config.toml
num_key_value_heads = 2
intermediate_size = 640
norm_eps = 1e-05
rope_fraction = 0.25
attn_scale = 0.136
bias = "qkv"
init_std_o = 0.0106
optimizer = "adamw"
learning_rate = 0.0024
weight_decay = 0.11
max_grad_norm = 1.0
max_seq_len = 256
max_steps = 8613
MLP neurons of a small language model. Each row is named by its layer, matrix (up: input weights; down: output weights) and neuron, and shows model dimensions 16-143. Each number is 128 + 24 x the weight over its row's rms, rounded and kept within 0 to 255. Numbers have three digits each.
After each neuron's rows, "fires before" lists the tokens most often just after its 100 highest values on Wikipedia text that the model never trained on; "fires on" lists the tokens most often at its 100 highest values on Wikipedia text that the model never trained on.

L10.up557:129120119109126127126114148093142189143107100135122085137121135146091137129142142153139121123116108138131104119097090195169159147135098165161105125171114078114114153143153150118129084138139073113082130157107126146105140195092137131113130158123134103171139131149071159154155123074123132167121110166164133140163082098123152111105149126154165121122137114139147113137125118129113126150153
L10.down557:138127113144122136146104144147136104103144129151136128156122132121143167142150131106109133133154097148099132118172167111111122110116153105129115122096147091127137133093119134109099172105071131089125179140175121175133138121160089120092141111128102123131115183147118111118110113165154141152130135109139114110131159169115110153221137100124121157101159126109093101145142090116125131149130
fires before: "\n\n", " The", " It", " In"
fires on: ".", ",", ":"

L5.up633:131141110125148114117097135152131119083110134108121187131112144121124142094108146128168130141110107165128106145158149124127143080113120122110136118120141132165138120114118091138148129067084158135136139101133079102140084141108129120131090130130137152137160125109138144090116153150108130124183157118111161134071096133132124160154075142126194162119145106100105141140118115113138122142100
L5.down633:137099152138119118136150120112147150178136099117105085159135096144115134194139110126103157145152116104122122130102118128126086149110138162157122142130106112103103118146133135121098137157142135133108125142100197145132184103144096130125133132093121103114108143142132120169135125095148119117074094123140064125173150106124121125099204099126091103132122138166130099121144151147107141113158
fires before: " |", ",", "\n", " (", "}", "A"
fires on: "\"", "]", "”", "["

L4.up569:101152154140114113120119117158139148114136146142161140130122133104120118095146166112145139140106114082118169092138139128154152137125112120141153141154116164164123132156120133117144126129121150107125117151061111138151156152124133064094155090115134109086175125091126137099160128115107126122099120129127169091095131161166143138141142133139146095123101129070108151152134126062107085114135
L4.down569:159132126142153122150125134130127125155149096085098130098118132137140139144115084131139117132135152179118084157109086095088089126161155167126117138134143132092114095121143086108099147141107134135117118113166186120130117098122097167151084153138125169190095144146103126166094127128135118125143145135142083144151149108099110128131109137110110145133152105157160114103152139177115154154156
fires before: "\n", " |", "\n\n", ";", ".", " was"
fires on: ")"

L4.up524:104120115140164108102131154123173174136107145122087166071094143116099154115130136125150132145182115151099098091157113153136118103124124140140114146104153121151148114163174141145096141106121170060114119138119093119156144136094116114084121123116154145136144132118113096090095147142116097143141169094125160116118155124146147137137142122115138158094138168139121131131072088085142085108116
L4.down524:152140158136099130169104118134114088105125123153137102161192107137153107137138117092120100115079127133151118151128133120094127168117138137115169108157150126097139168142119111109167112156099097164127148123118161153110116139147161126146157113132084097118130115125114120121146121109161179107138095151130099114134116107165124096135141100114094117148111111148123144141180164154092163155143
fires before: " |", "–"
fires on: " 0", "D", "any", "uc", " 1"

L7.up144:121193176133147123124143128114125108146110128069100146104161154145152127136125115141131133145141161127097143132126124119170115130106164142134134131120096136128115115149177124153155132120141168151123113143118193144176149062127135106109080090132106110168117167100148105140126112121156126119095118150142085130131120132128143143104081163151093101143097115132125150142129117124145122144142
L7.down144:127094080134124124149123107129130147138146099163147100174120138115139124115125151100109116123113109131131116120119098147087146152163113129157138118101112127144134154134111142086107104146122060118113169109133061109073093159113123172148171158120087114081119130130135162134158136111109124096161130142143150168136124114131101095133195120125158140113122143138149112092154134141098117131133
fires before: ".", " |", ",", " (", ":"
fires on: "\"", " 6", " 2", " 4", " 7"

L9.up429:129099146093110129171103166134055132101105128134099109103079172145173131134160130102100146135107132141135122141151164128168078126172160124143129105129086089125166108140128124131118149134124126105127170098131169127141141112123110105156152159115131128080103063097157080110133135121117146110107127124152156136095153103095157124144111098138146115120153126138124112124150159128138106119156
L9.down429:079128168117138143131128122138153122151154160142159124130104127110142098115136098103132125139142107096149105165121148100109143144125111135106104136131117153153114140127128106157126091076106179140160135144126102149111105174171131156138114095100139133149134165195167157123130147120152119149157146096115114145157145113104100116061099107141075118125160100108113160138115112145138084161124
fires before: "=", "|", "ent", "va", "hi"
fires on: "-", "=", "umb", "do", "nt"

L10.up80:149107147106135106124150149090138116107112125133074128165123154111116124132151122137111121143128119155120098130117115144115108089134068108140121128107149098124125155113107129121153113162133109139127140127116125101127097146134116144140109122114115126101188115127101209069140133158088145095108164092107157084111145146168127138148161118091082145084171183138119129140122105115121127113145
L10.down80:114128104107125089176091132077128117106157172162129090084103093133146086156122163131138177134088113180100155129136107126126112116151150132135126125144130097087132125147118141141128130123149169139103096143142125118126141141097148082126090141142111111173137102104114109088130126137161111136119151151096135129115097120153105143142079143124147114142084153166126139104129148146135125112133
fires before: "-", "The", "In", "="
fires on: "\n"

L7.up410:128129118149176140116091122091137125133088086118075117088135129156140094140132102130161142133091136130108130141124132109153162111189140146126109130164132107137138113129100113115103138158149154105126123162127161129163172132110125121111125096134151131122117132103157092135142124076146112143114164160142080124152137162114110154107142161096087053130152118124113150111122121129082102124169
L7.down410:104090122106101138129176108162103146119138142118191156141127149101120149117101136149106110129140104126166111126076093133103073118123131136176121130127122125109108139132140141127148096117125108150120158098147119105101086100152155171134165137139098129120125142154130162133124161172097144085117132099133164125108090094146128129154141100129152153147148109116141102160182119111111138141116
fires before: " |", " (", "°", ".", "33", ")"
fires on: "6", "8", "7", "3", "4", "33"

L5.up45:115140109110177103134138167131188128093137112102110171116145162121097164124149153147118129137167123116074164128122154152156116073110110112128107135104182147159146153117134176155082135103122119080129151151119082152154157152104131131097119129126151160114115137104119111095118138154086106106125155101104130119106142105128141173129141126144131134122170150132079109113084135086156125148083
L5.down45:116137162171123137126101118144106098124129116161164093128133088103147111133158092097097098122107103181189136149148144117090125169123097133143130118181108100125144142153126111134159091134118096141112142117092134138088123131153134114149112084153106105139107156136126135125135138071150158138146102166175153129147129092157139110117076140123109132143090106122143124149153120204134160097138
fires before: " |", ".", "+"
fires on: " 1", " 0", "\\"

L10.up435:132116120116089107133140169089142159140132139132131089153127181162087142138119117133146167119125093136136109131095122156121143137111076102114104106138110086149138123142109151145150086120108088117091166158078114165107151208089149132107113145141142117105145103147084198139125115094106150163148124101131107120139106077129130162115124111155136126146155137148120114144103115129112152178109
L10.down435:108136154133126129093122092160104123155101110090149140140108136134157134133171156138072086121163093138146150093173146111120126135170132163133157111084110165138120131120140113106149158124102148086125165128171117134133134083159076138090128126100113145142120196127137106139125142161141114111139107136150124166132119175105096123142136125110146130091139117115112112122150076092109115138115
fires before: "\n\n", " The", " It", " \""
fires on: ".", ",", ":"

L10.up583:134115109130107139130125141130136152174135112141138100166078129124097137174158131130108115107121106135155106108137068149151141127118083135148151102149090084096133141122167129137127092147124091088131175169096138154123137160107112153107114179117142112135135131169105151163100147068149144111109099160153127105135100135124149122117171112117140123086148093131103146095115104116127139165177
L10.down583:160130112123109137134113144141121106135108127137111156133128098150137136155194118111067106135130103128136142093156195101123107152139124128077146153131131099115121111127099117154115131129069109088141106142141108145152127134188098079103160108124121114151130191146127116125126120150134156112125109092179145099100113134065135103136139143180183148120127105115139124122129142133127130153139
fires before: "\n\n", " The", " He", " It", " In"
fires on: ".", "\""

L10.up460:159164133141147098120097104121126110111092144138122142127086104135119107079190140120123110135109124163134116097135121145154170122178112111140160107160132093131141130076118181148164095120107119100113165107134076128100128129113100144142092089128145116095174122109101135103089165135144107155172132106127151093125098136118134177132097111140106124121132106107089138154125100122137169110124
L10.down460:148132127127136119125119140102113115086132178129104126091134130110161125130134121112088131118117100173151121121149126106134095117140157135128120124149112071158108077141154121146176139101105145118140113161138127114154170134148127106133109118117150139164142092106150121088130121179142085137098130110091136134099155134089126138149125151123154092146089137159114127130132148108131151099159
fires before: "-"
fires on: "\n", " ["

L9.up471:113137127142150141149109125113116151121155105143111133091146113154129126119126132163123149105158122157116116116147109156134161129097154166138120134169139072126135146076127132130136141133153142099099135100122119095110151173130120151146199115175121130077108106099155126132109105097122147160107188130153093109138168129152133112110111132069133064158100109136100096114112136098103134114103
L9.down471:110139153105140137146138122152142153120181114142134148146154141095131121108100127084131109165105121135133162159134117097175088115139119100154102128082128140102093101151105125086125128140136147134122129139152184187149099092128127075120099153132090148138128171103143115129106109120161111097093123134112164143117096143108159147117088100133127137114133161125116131189137121159135102159166
fires before: " |", "%", ",", " ("
fires on: ")", "6", "5", "7", "9", "0"

L9.up440:121147127120148106139075123096130122116147123107120133139086139149157126150193119118107099167091148154132104070144116113129173108154100114133106096164129126119145133140149113170153118113091112093128171119113119110106144106122136120097114104152140112117136133106104110102103141120147110134200137097134152134137121147154137151128099114153092116085136168143102122126120127145139133109143
L9.down440:133144142100140123165112101116122119107141149100112102095107162100172117149137150147115133123100128178086160162127133122142124116145140132145094121142132100137100081143149122120153157086100152121128165124137114115143153129099127108113091113143116121136125094118140113097116115141155131118107167109086121105105109134167131144196077141089166121125121124160080162107152129118118137121133
fires before: "-", "|"
fires on: "\n", "-"

L6.up421:107126116150177136126096117088165139145115106094117110109125131150128094149124165153164151126132109141086167139090128180132097099150133129147112149111115125139129119094141186118092130167093138115114129158147133149180147129102122144125122099134115131131120107102099160138144124163088106120112168100119166091111129129114123160120186148111117150127185141133100116120112164085116135151102
L6.down421:107084128116109143135139129155087094091114143166147138150153111166147140128148086128073120138135134179144123129189135101112161166126131102122128131117146115109109124152138097164147115081173127142138158123122129117119110132173144083163125141103135113120123106154193088108115149089163140137142106166123120153111101101095110130161095116130154105152059080131150148159102103161144152089125
fires before: " |", "tes", ";", "R", "te"
fires on: " 1", "elli", " 0", " scoring", "IF"

L10.up112:177180142165159149139118126122107157104152134115110144111099123144152143135145115089084126134070099146154155133144115114142127114178133131177141066149102114109143098147171077139090140138122110122127155130131122095142159125133082140128112118123149132130138112146118138116161143122123141135102175137135140122088139108145114119138124136156155063116150128124139162108103138158118145100132
L10.down112:165121131119117104138097145113145131136118158179138125142140094140114103153131116114166154081137117081118116102151152142101091129111162150082131159093143076113173103128089153132099124127078145095148107160120147163125143176125152113095129145139141107129115167108169108096097147113192145132149136117162125136140154141111089116084114093108115137120114104151145165120122128094118135118131
fires before: "=", "-", "]", "unt", "|"
fires on: "=", "-", "A", " h", " am"

L4.up220:173191134100121171164099151148096130091131172145144129157125126119153139082132135096122110120128150140105152115151125107112140130156132133093109143116143153120168108160144133120147121132149131118081131124087140128164113102156127074116115121135116129124099103122143170107109117127164123139103124095086155144072138166169130113134130110140111128128104121160116139141144116058134120181124
L4.down220:107098134152157100095146113107158109169120087100106136109125127141128131190112120150147152170114123110149096154126124147139123126115106128157167103133126110138094130082122094122114145130103129148165134122157139137103121138104147156152129151105167146128140155151109118150131126134094121122137150162153123116174135109074134150127127135124126137103145132103140128098103135197130124063140
fires before: "\n", " |", ",", ";", " (", "\n\n"
fires on: ")"

L5.up219:113118127149135080131094131112140117135151123096115058120109125195097115181180151126114133109104134141123137156085113150129136116096115144138116110168119095122105131108084147143101157152101132122093099172102146128128129168119137153117106148165119137079101130122086118093147149124123145100133159120135189150136133128128094130120129148102112069136134147119093129138150190121137145122107
L5.down219:132154137077121161122118142161107159117142112125140165142161150117173131094144119136132109162135080138139125106186126097131131111139167118108167127139160129131104112148144131112144090150112133120118150081148104155137097128135116102138163107138112103138139126116137127126077152140115138145146050146148138147160100097138146118126081110120115155169155124130184119182118083133110135140095
fires before: " |", ".", " (", "87"
fires on: "-", "0", "3", "1", "2", "7"

L6.up489:157174129154072104103111120113089131158143106112140154096131097144093099081132140132094112130112139120120122126119126114119163138135114115116146149129131137162136088112099143138153104137073158148110089135107111100162145144161128092115128068150099136127125135107157130110141095143163155164158128109109152158072165173121171122137100145155139149163136119129103156164141119126109128156101
L6.down489:118100113126202138139138125134160147138136112131108086160133142163121123186100126120152157148151085170133110134151112130117097115132134156118161138135139109102065136143123138124109163137141116087123155107105164143139081116131120171179109152120159118135160151141120129154102143129103111091121142137146130110123117096088117110095131127098125083094130130150146100078110160148130132109154
fires before: " |", "\n", " (", " –", ";", ","
fires on: "\"", ")", "by", " mi", "ink"